MLP neurons of a small language model. Each row is named by its layer, matrix (up: input weights) and neuron, and shows model dimensions 16-207. Each number is 500 + 40 x the weight over its row's rms, rounded and kept within 0 to 999. Numbers have three digits each.
Before each neuron's rows, "fires on" lists the tokens most often at its 100 highest values on Wikipedia text that the model never trained on.

fires on: "in", "as", "ul", "am"
L3.up831:456468510492496493528515448580492511477481506498598497483470585478547533521619505446498542504473544497520519470461538475530502560530433506516486471563514559525504502513454468458486477517519525515514523611517523536522469513477496446506521511378497492461436452539513490448555588529469498512423463443483515565418433431419450537503518539486487435548455533563467466476490510504460451505466560506561465471501492468494508492437487508484571523550446485571472490519530502512461517559546495536501471530497443458508475473473471514493448533534520493507479537484553537487532425482392519539

fires on: "s", "t", "u", "et", "am", "ess"
L3.up307:497593567402502476498568502497449508515475448533518541551468499480447544539459466463529509491542450495478468469529537488532547470527551532542420551453503475476545467464495537465425458465497483408468449493473554556407508461476480483501523567491509525510504491530541469562576489464505557447484529517539550484555529480438422526435428543486503517485501481499510437448507474457460555506525522523483531462475465483492504487438524527504554467586509461367584489501539495521479482449443527433459451460477510495510524505502465500448461548520567492562566462500490532503528444465488523493

fires on: "t", "ent", "s", "en", "ar"
L3.up134:499581575397488509514511487504485509440536535430494469541530460480527520457553573490537507502536490503551529633500488463510468485492493467475454467548485507521433459414480444510618478486500437521484459548543545515528507483470470385519586551470500472485501576503451566521515498453460474496455534557504530469508523487448497504403508505481517547549467498519466530471480451539524451497429479535430437443492561486561460475510498467581470477532558580462512478516531437507517545521501553510503455482472515515476434514498541516528502526512529494457517505543464496585541536478494472551

fires on: " h", " s", " w", " re", " al", " l"
L3.up711:547487554515555515510479523417616499473539454440505492475500501481565500508538481434560464494499492469462497473430567463457568526465544455511476512509501541476486539435461482518492471509590461449443504480442514431468494501483521552516512528412551555528509566550501486529477531554475570491489492470559476560451486467509499443511427514487500523439488529590519539526478489513422543436525578479522419580502449542462541466474537555538482487490540513419527532532518540548530510486547460526488494475544478556510489529446439507517544440522458527557460524469572555454446522511539500500

fires on: "igh", "ort", "ar", "r", "ct", "w"
L3.up815:510479515502524519495479508491551514513413566515500478516425536432495493496550488549521553512493450471573494490456429479526522507494534475487455482449470450556483479513499547493515434541414369497464500505428498483491535425443483553533476501474485496536444514514451526523491535577545534429516525582586480520508452511523488449502439572462539457406533471537501555460480539496439480530466491504485479496450487471523550554521448534524441482468452467483499550537449528530455529514471529550402528539512436474572569564522521461467479469503491474588510576441535448484491453493448532489

fires on: "or", "ac", "er"
L3.up203:556502415460547380458438576461449471521485513523434537512514473530533497452511450478533558532541434545499479467515438514450533484482560493559506603458564466531428545514568432436491503466480554416479505488538475484462543500502440537474504500500520464508526476448477483474434541490461518543463544492549489465501503505511540519528485427508552511500545522407549467491462506537542529516519443507521385422442536552496488539464454503508457508539493489521471540463521524479526487545502534503512503490514508466577465492533522473571489514527480513562555510529520525488510505586595480545

fires on: "ed", "9", "d", "art"
L3.up666:458497476444502581538511510495439534479431514465453480538486528546474543579491461564522506559534467529552487502501456496473428503528410524504484500520467504540472446449550447533465541513383536538507514492493563535587475506519567532572488477458519490443504560466459502518491495558484492454494463473490536440490582541450489519461503526508544409493523529518537518476500566567488533510512451521578544460550486482468551474482466585428500573492432469540483512451417517490486518475455497532509523486468476498494519428506583494486515418450532577471507568509503558448524484500478423523

fires on: "s", "ers", "en"
L3.up704:518485527484547452507485495459463530488554483455602495529480468472511530439488523518536521473495485497517480615461445576495462469494488472494548422545510499500449484565449436483559493462473521453475539464454431467450551524464473563468524448481538515526459525500590532492443492492563437420466510467464526527537517513535489539495448507501476508529472460494529487505469486423536481575463493515589485499478525505513433568550528590523487558564500549477456519544503456428525455542491517586496450505388526531496479555490530435483471438492522553501547502533509482511556524478503539422

fires on: " ", " a"
L3.up218:518506500495491548472592559553486514552528593500541481454517537549512521500520532490497518507516457479461478483458488479483483328533491482429494471511508510484479523461523488549479524499491465535492483553516477504446513490588527540460525537524588522533493513594441474456525495523388463491462562412494502523461449492499529498520529525446567449477473536582453556536544438431477488462515479481532526532405529525501481560505496525526489514467534456487523469450572526495461463480464504492498482544498469507467522515468428501449516494547549507494468523502508517470525476535562565553

fires on: " "
L3.up801:446430472506499589415492455568510490466508588538566508521527567483506534502486478568538483528532512527467477491492496506418500470495497462411474516504468562438447484474533521574528473457466525507491468547486515554478493463535507510509435461554458489547494516527578443551460525525446512502431520480574520570475581508492507528486496498476549476493483500521499479468532521435453527513528480511442504466482455532516524547529475575426456521448517498478535478580610444538523562465554542447512470457534461488527454497497508494538424551572509493491532472492470494538514528510533545565

fires on: "ec", "ak", "u", "oun", "c"
L3.up21:485460489542475490572521495529537462521450494441444491463524488506449487530511462543535572525546456463529478444423499553528503453538497422491438557473510473463464484501515581484476426546482428537441523558447482437414497424626472583486494481448498573522533485471526484486527537527434562504429538480471547503523487534487555498567505419503468587580522529515529556472459500449529492474459452439542494471461456558493491427539496448530513492566476550550502602565476454529526503560440536522540567516456472486516510518477557492493553480481492511448588492446547430523487515498488448512

fires on: " (", "et", "le", " be", "e", "ch"
L3.up594:481501530390443504512475554496533473463531537535454489475494515480514495488423476486506594410560464394558497513487453505462560554485535468528565504528407502484472477462511518518577537549530509501534488473471459414468483523437471448487501410480489535460472475529464567528574448556558571489452500454446469493501582534462541527491470488516453522530555516504474474535436462541439458576428510412599465511511499464526442518534466481456522536472531503504490471513461541495581545528487444431532551511475565504513555487492483509561510562572501515519494509494553514508462531422532485491

fires on: "v", "d", "er", "t", "on", "ed"
L3.up88:396437587499490509476448585509476474434516490509485552579507488503496510532529458482478479470534500514502495481463430419475570474491503472549550548525517521419509508415503522504539499470428513491540499465499574515567478526536485443491464454489547503434474545541493551550475463507563565464489436557465553535479516473559513521460522478413536514492560507410495497516442524496491557454553474489464538479502490468462574513477535540491489539513518465529501505552543533473475431507449505538456490562477484460467512478505546460524453573545544501523498587567542550444519588433482493496

fires on: "ac", "s", "ec"
L3.up1013:558510454487524449501423498456504482506480468498475489461505423493439558525451481526501545485502442477494445467470507494514534503548568450508507530495534533471448502511555474498573490528520521585466451482411519530605496490547492542432478441514510584473545477547466456486431543528475497482504507486473496524503548539525525570475516548542452564525492483482481451532455499492571634427526536502484519454463493556547427499477572453536494524548535524437519513552493456422595454552550510495501523498431473499458439471496512551502537567519458464508602536473430489500490485542458498532

fires on: "ers", "t", " ", "al", "s", " ("
L3.up942:469491501554576528466497451513507503462534476488469503502462525527459466516522515496556441502499548480450408543488470479411499460531462475540473591513458517502489433498428443510533528498540530490498557473505524542557518521568539439495466517523452494504458540471440583435480472503490518475484506509521468436527483442496447509491515538476468523545539516434535490575508492445544531516451545549517456518494474498499533513593465452457459463490456529438543541513531486443536577526461451500536503509507444484490603518491474482507520404536564539484590493520455564504506494543504512516

fires on: " a", "ro", "v", " re", " an"
L3.up998:444478420492488561491501484505499498552512483476575487530488500489545594543513505537462516521491478494510533478460492419466508488436491491542461515505452544488544458483500432558573431539489539476545511422525528550501518510467526555463580486515531520428612535457537453509599527548480411485532524576455456495524501451470437544460518547438498523516489465552568551522513491513483438471539497486564485422496475460472510500488531511501508492540544476467528503436486489496535461522530579441402505535538477543586498467518515491480467496512584515525514434521441555498489476468512516517

fires on: "t", "s", "i", "in", "k", "on"
L3.up776:507487535426547441515507504531467459471510491552543532505471523521560531488519494515546590499489540465548541488491470499471562481520486476473439495548498535550515559445483470438460504443513511483554525468561551502531434531501467505464451516450531553487516535553458490527535447487476531482501571434475493501582535482480424540430535570475484453455444501459486478460453489496529526437442533548548479524573473449513466566484550580498535433461519476471539452537488545480456509383472510538467589516557523477482512479462493552486478490442516523473540516463528516527506472376426572506

fires on: "==", "ge", "ct", "ity", "===", " "
L3.up484:526502487442485545463494523546453518449518490476534509509452427559554471513549513512482467511553477512544492498462495422483594488457503492427498484544534457464536486494442452452494453503550569524563517504493498542394533506507482487437508561531528462459459489545522451422451524560562433485526537433533538525467516514513482521520560591551518486513502489520518480505537492479489436500508509529630480451521507470554482479485421563526425509528442426494464522500560521514518479441494558522408490487520491479550578425487498466456474465499490507484561480487523467571555438555479513529

fires on: "ing", "a", "am", "i"
L3.up64:511467534511460448507529480583486540441500530561525521422479518521448455547590424474508474438535558552448422520547475504490500511461492483542507501514457459513499522438541464521499438504476468505404536482485501544481475453514444509504543473475536457499478526492533430504453535563468507492512503483480518516430540507569471515474478501494478524483452561492514531502575544511499440463461464497413512515426444461513489523519560404434484525494445554551577566502545515507559576482551521549466522524482474418520487477493490519518492489549576490483467503464445527426455582546472515489

fires on: "h", "a", "n", "ed", "g", "ou"
L3.up570:469506486465520548468389458505438537504507525496464409473548504527489503455523456467519532455493502511555503482485473504543539494508529428496515486536488532517427445546539539510492479563406510487500503568524486512570539443479562550407537476536479460528476478504537590496494437549536449514427455475489494569521557567467472500508436468508502478464460477475445465455475460516513539493459414460489613501469518535411582500554507537527477511489524500495566470459546513499470471526538483506486493476515549472492510454553531508455486452490528486500518555567499471394508492526473389552

fires on: " ", " c", " h", " in", " al"
L3.up105:597434557449519543504566530471579520486496462456477537454470515559547533475534543442505477522473456448508493426497513496487506462522543508496481516502473597510578488491473549563544445497537535484457482483451526515535513513476521479453499479449490509517524516476524403491446547485446504503495472490521475540515497484561469485458473541483557518473418529472457500532485459564410488565426539532560535533463534473483419530519460451506463518566505442482545478419524522518487525485412486469604461479494438542532467496420443432500482531514407585454468497497543588486508526520519516487

fires on: "n", "en", "y", "ain"
L3.up960:445508587532628444555549570554530480500471503558508448516545468541483489393534485565510571460501509488558475519517550498556533504520529535458480475480524484479521498471470511490501468488499461436464606491474509498532459452506459541487523498553520511463542488446455439512460536449528524479525525482466511403460542477488534543508570526470517409443471490514504467494445463514505471491528499506512538513490511533467451578469514528498470393546528560600533502459477463532509509486520448523468418509518509440529519530482476415463458521427503502571483526525495502438500528462495497555

fires on: " ", " (", "0", "2", "5", "1"
L3.up274:490490527525528468490465515418537525499514464524504408489430439492534449492432490502529494517545503471542510489557540525421554500505456443503479483602505581527488521537473479482561459457475511517459412524499582477483474496564525432521458533403491471526447478517442547479517507522487620505405496616532549439488522493484492521493418515473469469445525473472576584532481419509513525525453506491531447438559494489510435478463520484508507558574530505420501450508487502558520568599515517487517515439457511476480503473518496505493489489489517545498521475494545509557534479464565534484

fires on: "1", "2", " "
L3.up970:560473561510519532494505414512545529545461539495518418496546472555496473567536500529529460559540415554555447519524437544454506497489521495492539493560420466563510516454532428483521526439514514481430449536497467528524467492538512539517480515543557445493528435467501515510482467581494435560468534448489513480544513419519475439504479554490506509464536458590514431523525461512569462475554480483528490485461495515471482473521526562479456490484481536524445540475479461562515408538496488475466453520542462594502533434510509474507413472541555495524477466494490476473495466496443483466

fires on: "ot", " an", "ac", " a", " con"
L3.up503:509504536531480536422493475498540512476485494499571460471487487488557474483553532448518482525476475467446459517470505444452464475590587547492558422483483552457482615500501526505450454508510463477496478537448503490520497566500536522462481465524503558493497533472482526546481485387502513450470491507503513508527470526543530544483532513470527430544516575549434473529490457538481465431459621516468508478507502554497458477452540583509534509465585534435459550470510461522519504513493548552462468503464572499511532457523489508461526455496448435500518523446454493485535467447554541556

fires on: "ou", "e", "ro", "il", "al"
L3.up595:504497482457540525496477545460472440501454462514486484512567410513511567491520528548470484515444552482534517443500468483482538443487496481478520517503442515489451467484547453501507549480575436487454542565491473541545506550522475513491461510603575540440552537517578567475551506605461511507489505511481549480481537493496497507525465492471458463454525481493574452519523473545475406471560484486547545527493515451459462554443508549504472470478506563473498520528547541532547512466491426500423505569464492512477479509471534523494537533520533497573539430474471479489477563627461503454

fires on: ")", "ver", " or", "es", ",", " and"
L3.up353:473499510506527541506484508454477518555460498562506529461486503505460443474499525503462525538415545492488526462488502488494470511541538531509447490514527569506532504450416479495482417507570491464514555527511488519500487500472531502391497511483474453533482530474506477442467573506504457514501468430492509550489400520565521416492461473537562530540472463508467465495521511537499547610519485464480446507519460471446424564452486470514522527506537503497552579584518513598508435529488465553488464501438577500413556430490497419480544517522522492465504566486500529585520533491508495375

fires on: "d", "n", "v", "ver", "t", "g"
L3.up193:428429509499481469521509533574496515464587539469548451549517544539438562566441485493528459508515440566500492556543535527488470443487447520457513470401520588478560563556463547502505451509439542497431492558538532491553544525575501489532466451480460488471492491456531512439452466525542543541542512458545441486500509504500433468536487461446472522513512516471484534512513505503539436436519523515439465524516465472476464545576601502523439464533451616450502535506582517478373531523464544522458511559432508533430516505488504533478510551427456475503503460559515421496508466481544521506

fires on: " M", " m"
L3.up238:492513505448493524500433403508509484514510648508521558503518456471478499519423561556538502481442518454542567498508499541551484473483522545464533494476467479539488544517502545476559510489528551445464471526530522505485441530475547567528481488475496520482484471537537471483474489452492472493451519509501487457511513510469486493413616493476515549505536457479554477490520499494515495543571498484539499467485514550492489447543521469522527514474509484506420527505573525567552560479473509533433490550489439517421433550558513421477422539507560527444509494576465592501478477489531485479

fires on: "n", "ic", "'", "ation", "ric", "est"
L3.up973:504487502496449542493598486467489432538444509474492471563495549492534391480553488502474507515504589497514486503500539475558583583494485491532457455475473502545468528531494544585536410463505571513526451533546460505468453487551513430524542514460457511499529508594516525568495548490532532545515525506564598553490473513459476490550455529518473456538499473534509424527487512449514519530450482523519522407487485515423509562504571474457492462495507496513523535520511497491439527465527474479514464565493518457480435524489483574400430490487475548570478496524500493519524491558457518450

fires on: "t", "s", " ", "ec", " it", "e"
L3.up677:466440495520495541464544550574475457541590462457484545462471519529453566495457528551523473572477588559484486476485487443511560552535517459479495469518473468546547492500539525514530463486481543495505555477468566528490473508545448474425461506538500487464509460431503536491536502433542528524516478531542497443535497467490490543477570561531490450460526535460474491525525465478555572508426491497523492530434544495497562449532536516464436443502563555420517527543504445531531448475550509496455511439482498387539483479456482484487474513515580492471570493526536535457472508487512557502

fires on: "\n", "il", "ed", "t", "c"
L3.up462:525451536528457498516459522440523476489490490529521479454421444524545522420542564494516475519597416429520555505509521516527520495447494507474460613486481474460491470497555480556605453561462438463487475451477580451491537520546422497520472504624511482473551502517565475456480409500542502507496469484505533492456496506423522464513464509525444526491526527470433607465572583444525531491541482495488473545522518465572436482432528457548512560461459409524518500505550557468475453443514500520483490540531504465489550495475525423490543468516502480478533469479496571530541523409497557526

fires on: "es", "a", "as", "i", "os", "am"
L3.up286:461505510482459519556473401497471427458490527502549517519528475516444516524505485538502460474508474478466405564537531458511559501490527488510461457447520486439511564512518481513475496515478438406529482537517529510497495436551525590521494464507530456471550554595470487536518526524499533530488475448494479519431550430532383413490445540507484504433524512540466491458475524517515463501480499499459459500476481486519445529481485556510558521526486564563481468569540481606529521446472520574498531533460547485468483491506465439592458524502534458487475476548502441469466528490519519503

fires on: "am", "t", "ul", "2", "un"
L3.up7:480441503466539503489497524523500479519529447552530500535485560506519525485548534519453510557404572510491484497518503436563508507524506460541533520437494539486505484548418534516427497513494493506493474472454514559534461564509414509482462552545499472487485517519464527497560576402529483520492489440495479482470491477480558510464490537499481474526478511516542507577453510450569491431473450485515537450441514445548504458519529486479539515552551514446488439501585515493462425568569576526461447505460523520539490493524552425478530525523504491501572542410572570486533524590523524506

fires on: "e", "n", "y"
L3.up539:501517522502515489476492505516474462534485468517536392531494519544445527492538505534462497507585540545540450525551459489439491472577552465561518499481471547530449499489485437497571506532419464543488564509486429526541486489499558542471561524449486566472452519481485478477539507482530513409564449484460564428443526527508453559413422499538520464449487470563444497456470450478522514547483485505471490464542541493462512472463536474500442499530513579560548538521605461484516523505438513585467456514418535475518518532484497531518539532523439475503525525524474484427518482480494499498

fires on: "ac", "h", " C", "res", " A", " B"
L3.up936:510523517448531525550439462480531498491528475499582517452518493542462479472562498557485504509451474477507425558445570467439505488522503453476568504458495571478476542484568463514562526489412484514526504485503453568425478546522440477435578467484526505495422445430542538457473480512520516472478501527528496538492490505613493505469452482463577487535573472495553530504469536523479511465537500488422494463461574506486490494482462560484566461480573453504498522480472461543503492508516537532504460510557455512447550528494575533561505470421498495471531531563472464548494442555573490516

fires on: "ow", "'", "if", "ion"
L3.up73:490433505496541447493556502496484474535504601565480507527532528521447476468535460525504414487509480569494450519509515434480497525522506508576465471547499541560421552510502487416530498501493511462471497458524486529495469553515522507525474509503506488495502600562515507419489483505489485494555445544561494539501505559502513480480480533476509471433516476504458515533517506528470505579515448431493506464470538539519464452532501497482541542501496488506502513525533570428478542492571576518488466571476454502499452582516575422503462541604510458422501489463450465594566493489418556491

fires on: "ig", "t", "g", "ic", "n", "ed"
L3.up401:525505543492499504464496507476543464465522422491462507570428568475521572509472549522547446534576488511460499558472511482481509405553554557526524589498486483447498480506482565546506467509540502472438544532507512487477445442499564489539489357536483495531597467545482491409549494518485485532492492511560450485501463437511494530513566528494481587541534464440487562500473419437476499503538476503517554517529395489476509585433502510505459448498473590488529456489462431515487494422474510483502531562485549493488394490565451505487497537484537520512492554489431515588566546592464463465

fires on: " as", " al", "al"
L3.up154:511557521500508519410505510564542466501484480528553483422370600445511498527523440464504457552503462524536529490452468487478488521547532481545474543478499539550480488474444557484526514547512426522568515536424491427501548439401482498556533523548535466457504531448516544464474559509444570498446442468466453513553445463505509480579485464481531529468436528547571467516473500536458495541497503502547469532486465481485564487504512466526495522455511537487481555520520463483526537519403458505494503463437468443501518467476506512505539494538484539521464489519543540429457591443484506530

fires on: "ct", "ep", " J", " ", "ec", "/"
L3.up333:507470494530501539526438492548536518482486531513516538490438427561513527468474518516528460483512492502492465469549501483539529549532457552487510516553526453496544526465502418480510521521500521487507465521489553536539455446489465509501498475531471447503469454523497559448493436594440483600469484519541469485525463471451458500485507513493523444464466524462528540485555450439508453556460460546479486544530530382498571545550499507503491410507454532517479569511460460582580444434475450500489450505517504510446543504481429444520440468534513532460534476468542463433503441518442512468

fires on: "ost", "im", "ver", "m", "av", "er"
L3.up770:443489480484544425497542585557590420530437474554545496486447513491534552444522516524521475492464499539502487471535496488481473539464522472492478546436484553544466481514550479536463537483475549480406553386488504502470558506507517473476490470505455567549477422531533504441485560533489464526511506548546483460466473526479534454543516473450489463562512445546426541499523510574458544529557579467493474437514570437499557581530424529549512419495464474526496556507461526517509514514506527513507462456532479458476463473553482506562523425492504497449530535515560515517552522539570413482

fires on: "as", "s", "us", "w", "u"
L3.up166:482510482440506491440484501481497524457459428485494440492491505553539440471512504530539548502496558447518487512537479525539468508424598497461486482496476485500465453480485530492443501502507495439502443555446465552498600414477534437527532519560472508473466522507530535411528505515515570533406525535458519435514499412461436534498502528557439482447518498483499491517492509428472532536544444530444566431575499544476541522522519514495544448501532470521506541481433554480591534531545495486437509496572482551504487409561540491491507502470564466514566451544476492536542529469493506438

fires on: "re", " f", " re"
L3.up374:453503509526503447552520498514533447491461471518447528536515485528531574527493537515440539519509532538479451465541497465448582558530504521496533505513414530571461479428484478506407507488498535453518528401459503514516531455501560519467490531568479464457484431501489478540479411519559511598535536462571467515569568473535529476553498464477497578516514505490504481463540520520476445457549511450448457481443491512522524556522523529511463576472502491494520476553415571457534594479432543442508514500463443568521473468456496497480504448525504505464498500546445508563491505567523487549

fires on: "il", "ic", "ct", "al"
L3.up910:500487482461549509463410498527545479564500482488473473484486498479422468505545559551483572522524443513534466520469461497551484486489454514463438550488527454534534519479484487548515434462527488511516544534549494448520530458536519494515428559535547488532519549523528444464522471558564468512516522528496561488468470474511528506477466466474482521479601554507569511488491518436476490485524434473563526557535540553554545474553573559537442506456448496491459521461497539483528542486434493395506448570514508463495526567452489399403483494506513467471550535523527500503464512455442519481

fires on: "um", "d", "t", "al", "le", "ed"
L3.up70:615509497394495496469561507409517501447524558454508566490504396497455512476529523522471448532526482571410558510511496500447482506562497442514453497470541445548458478481535559535545489569462540483504509440436552463506459464553437454434431452546531499482464496488469444459528459501449519542471500520502581459519536541507550513549512531489471563506517523463519477519511585482481574592528454480491483435480445485499520478454581505488435527531497498540466385506545482494470478542477499512497531466518493566382481532512455540472556499527535494526525509546449515548531489547536511460

fires on: "u", "le", "il", "el", "ie", "e"
L3.up162:523575530442483588472512539528498466538533481488509484510523519519444518524460536550581485501409565481428474497478451458468456454611521501559500514466503509431518444491496496486503515501544462511453488523546494443532521501469496510453525522514562554543530548506503478450548466551509490482507494467436503514540478513491531404565515411474454528509546502447452495534592463520512459560525438494527526489542511557497500555490492482492441528486519602536474491524515495443439550527509574501451492498448550511547510541465473490492584481490445539536546388474474464464527494540458536558

fires on: "im", "re", "um"
L3.up72:546520544601423495511599491551545476581513481488445496463484535526499463535511494504574477537535503520534531506505499512555496536423517549462534466517475501470432445435495513502482533567516523496512506488544471534504604510508490449509512532407506412448438502477579496569521561519430531476536546481472560493515529490559546453524511553519516494508523515523558584495514501480430519547394534547494489437517535439526556460450488541493466422542451517552484518451510484503547463444465483442533463502472430474454443484481561491460482477488499481473528490507446468425538521502573503499

fires on: " a", "r", " m", " his", " to"
L3.up636:516509542527539520472525523420503553533542529487518449399495502544496515487466511485455503487482513480526414522566445479494531554482465446526442524526398470519509473453529434485537532493480504519412564542425544553441549479546491521507455513518421495482550498528444472531497514577516448499446478544444527577480505432495502565523491422492414506576524507502510531546437473504519473524517450546530549473476452519573545498519533497478537493534502520513511489512426454553571471440516407512514500554511428464473519553529525494488521533473549428442464563492552517546511550499489559534

fires on: ",", "s", "es", " |", "ard", "ies"
L3.up397:495507564522499553568472511370486478514475567492556451493463470472457524581545498476550512504529504519504430485502496519470524511516514410428492474504469513472572528599395568479511444496538496516552483502475518446529436525487497481441481563562477482514476591463583524499575588583451477528549464434533495503457435453489519485489466450522490531568479582482499503507545450507477459550547510421496483453524508495487457540510528493422501466540525478499562522466553531552497443562541446528474486472461538503428496521520471491496460412479476475531534527504477492444482498502525507533

fires on: " ", "-"
L3.up783:468502416521527583495546560510420536505520426549519556542441589514504579418546536573478489505573499520473537465490455471513502486498498472422546581516441499459509557547535465516509496458514522556433423515530551515511528451576523551523430490422552471511477508495484469481518518492488527535488504518512478538466474486409481500529421469492498406514510582504469517477505519457451540508491515461469468399508432549511481500512427533482533487461536480575509516519504578478440503503555533469512479534484466516487555492492545469546442551549535475527530541500533510518499531478497476527

fires on: " m", "z"
L3.up676:511519494457543464459499493467488425507522460460499568431499429478518513536464494529447452509496469552542510518523569508452453535515557430478518491447445548513432557446568512510433460493493502482492492495459488497456587508430618569517517506502493524469454455522473432473504485566488467479494534478479502528536493453510545613502523459466453519530463453524595536510530462552494478521576471496573492490623439582445417506517532488541511427494522487489489580537570520595529499546457489545490515542419459511517507531543536451511479470431555511430486509538543528477467521550438468483

fires on: "t", "er", "s", "av"
L3.up857:459503509514568517480552488441555474514454503497540527480504506490490517492501527481539484444447471453475565556517506462457525481498518518468429501563493559528487546502439500438488470526506467488581498428486500505469568534500458526467504429553522484500497498470535599506486532535451484519480512571547442490472475558480454494499445521477433527532477508479518536441552489479477472514595503472562528446514517492486550522541443500525523482536504562462456494519507497521520555520524504484418453561453527507492532485439532479474453562478529524433480576519476528485499496503476565470

fires on: "ed", "ated", "d", "es", " in"
L3.up358:474469531440502581553524448512533502497591489513471542469497520506442559478562518515516435506538512449491502520503463486518468490513471550519531540491467551492499558536560494509465564484471394462505454531513562496489441491487528500558481472530508526434546512454537459485529549551509469534511489473468454513472501538439470548464531548476523527537507519468513521551464492438502553478509441579481508506528501436492531466493499542411438459483461532516544493420503523559490513487459494491517528450499482476537460468498565450563519462496586526535505488540491473478517490570510478425

fires on: "f", "v", " the", " a", "\n", "ist"
L3.up675:457552477498436529463500488460501488482513503483611462452505472496479506415462551553529532588524512495436444482463446461440555510503506512522490440480512549480509470442479548475552489515560458523521492443560571471484419494513453602541539506518610474514463499584526507434515530403475494541550449458507532548491488461501389499528475503527502537573515475472525486499551508469438458400535505506497464446519452499491519562508586566559477559583447523499530486532477547515502507465523511444517472504589534564576525533515447498502537482463519469500522473571508536502499561497461431540

fires on: "ing", "e"
L3.up350:503451533436459406450442551559505502466476459522560450503486482522473502492530565469472472480584493480441571473519527475486507507522449474488482507587503432496462461521467526514493494550456466527444542529567464502498558532504536485509489560518479578471455502507557456541492538575492518508520472485541451483554527501474417453496447532483477480467426428436503451541417506534522486529520427499460489587456442542443467553490471474489448522520500530512578508459568558528477519461506502572525482509527537480481523537541490555513523462515472500502536550548467534526504495511423533509

fires on: "L", "ers", " L", "H", "D"
L3.up756:513507495485460462507495425449445540512559460488488579522488509542489499519519474529441544507529488542511510488490460464525508456400440533435488451565502507520468478562489463449496533562497524549537476478487546509509417556463541532543495432490523520476474482508572484544438435496497457470518478573491462548587636461477479524520492488471531488476531521548495539506531550478456538525507522486525463488536574559494413502546499538403498471454497494498558529549406569497458475472506474537544527492450524527442520540542473437554563461519615435495573517458528458536515591527547491459

fires on: "a", "s", "or", "it", "h"
L3.up761:468548514413487517488438468451504527519502411568535523524478506516442519503524465495513496449575524492466441514436482510490507499489487489463598515475462568517440536564490455527509501557511543436525480545432486568515503532503602542452519481507559572474465538510561454497404491445515440507527444512472542549503525486459476538430475504533472511528440516448386524490515467493502494514461636441564489466507546489491520487533520479430502500462498441479475447466525517481563548485536535546601462575494452477552471462425459537486497512520457541523480433520516455513463562519496498599

fires on: "ed", "ated", "or", "us", "ld", "ast"
L3.up785:551518554489452518559463543426478518431407483483560490480604522518478456496528521513536496517500533524458447525450516485505458502525512497556545496465552511492467453521499494417578529549455541410512475509505552466527497492505551536481574543519518521490535555431490496474544466560505499498570469501550440496492477546445373434491533536483541537523472469602471456545506536532485494421481461503507506490527519545463485447471535516502583563432507521468496482437518514495493505532460522519508485471458529470549487411577496450504553487535561489510447488471510456479415517473506516428

fires on: " ", "2", "\n", " B", " A"
L3.up455:507503551520512579510455464540514525499532560566563400528443473476468510521534476503460444512487537510463442461446461495536529513480501495486458486486415495535444548460479444556532469520490513492549445486500414483469462503482516474484515552537491504530480498505532523469505434521489516619490580458530495503505473515550502512490470503513503575563533443514470492572480482434519459425465497524480523475477513454452513544487534572513487494411445509573446513445566494473531484391504543490572451532476420555488563513439499464545496529469514548535422590538509483526440460503541482477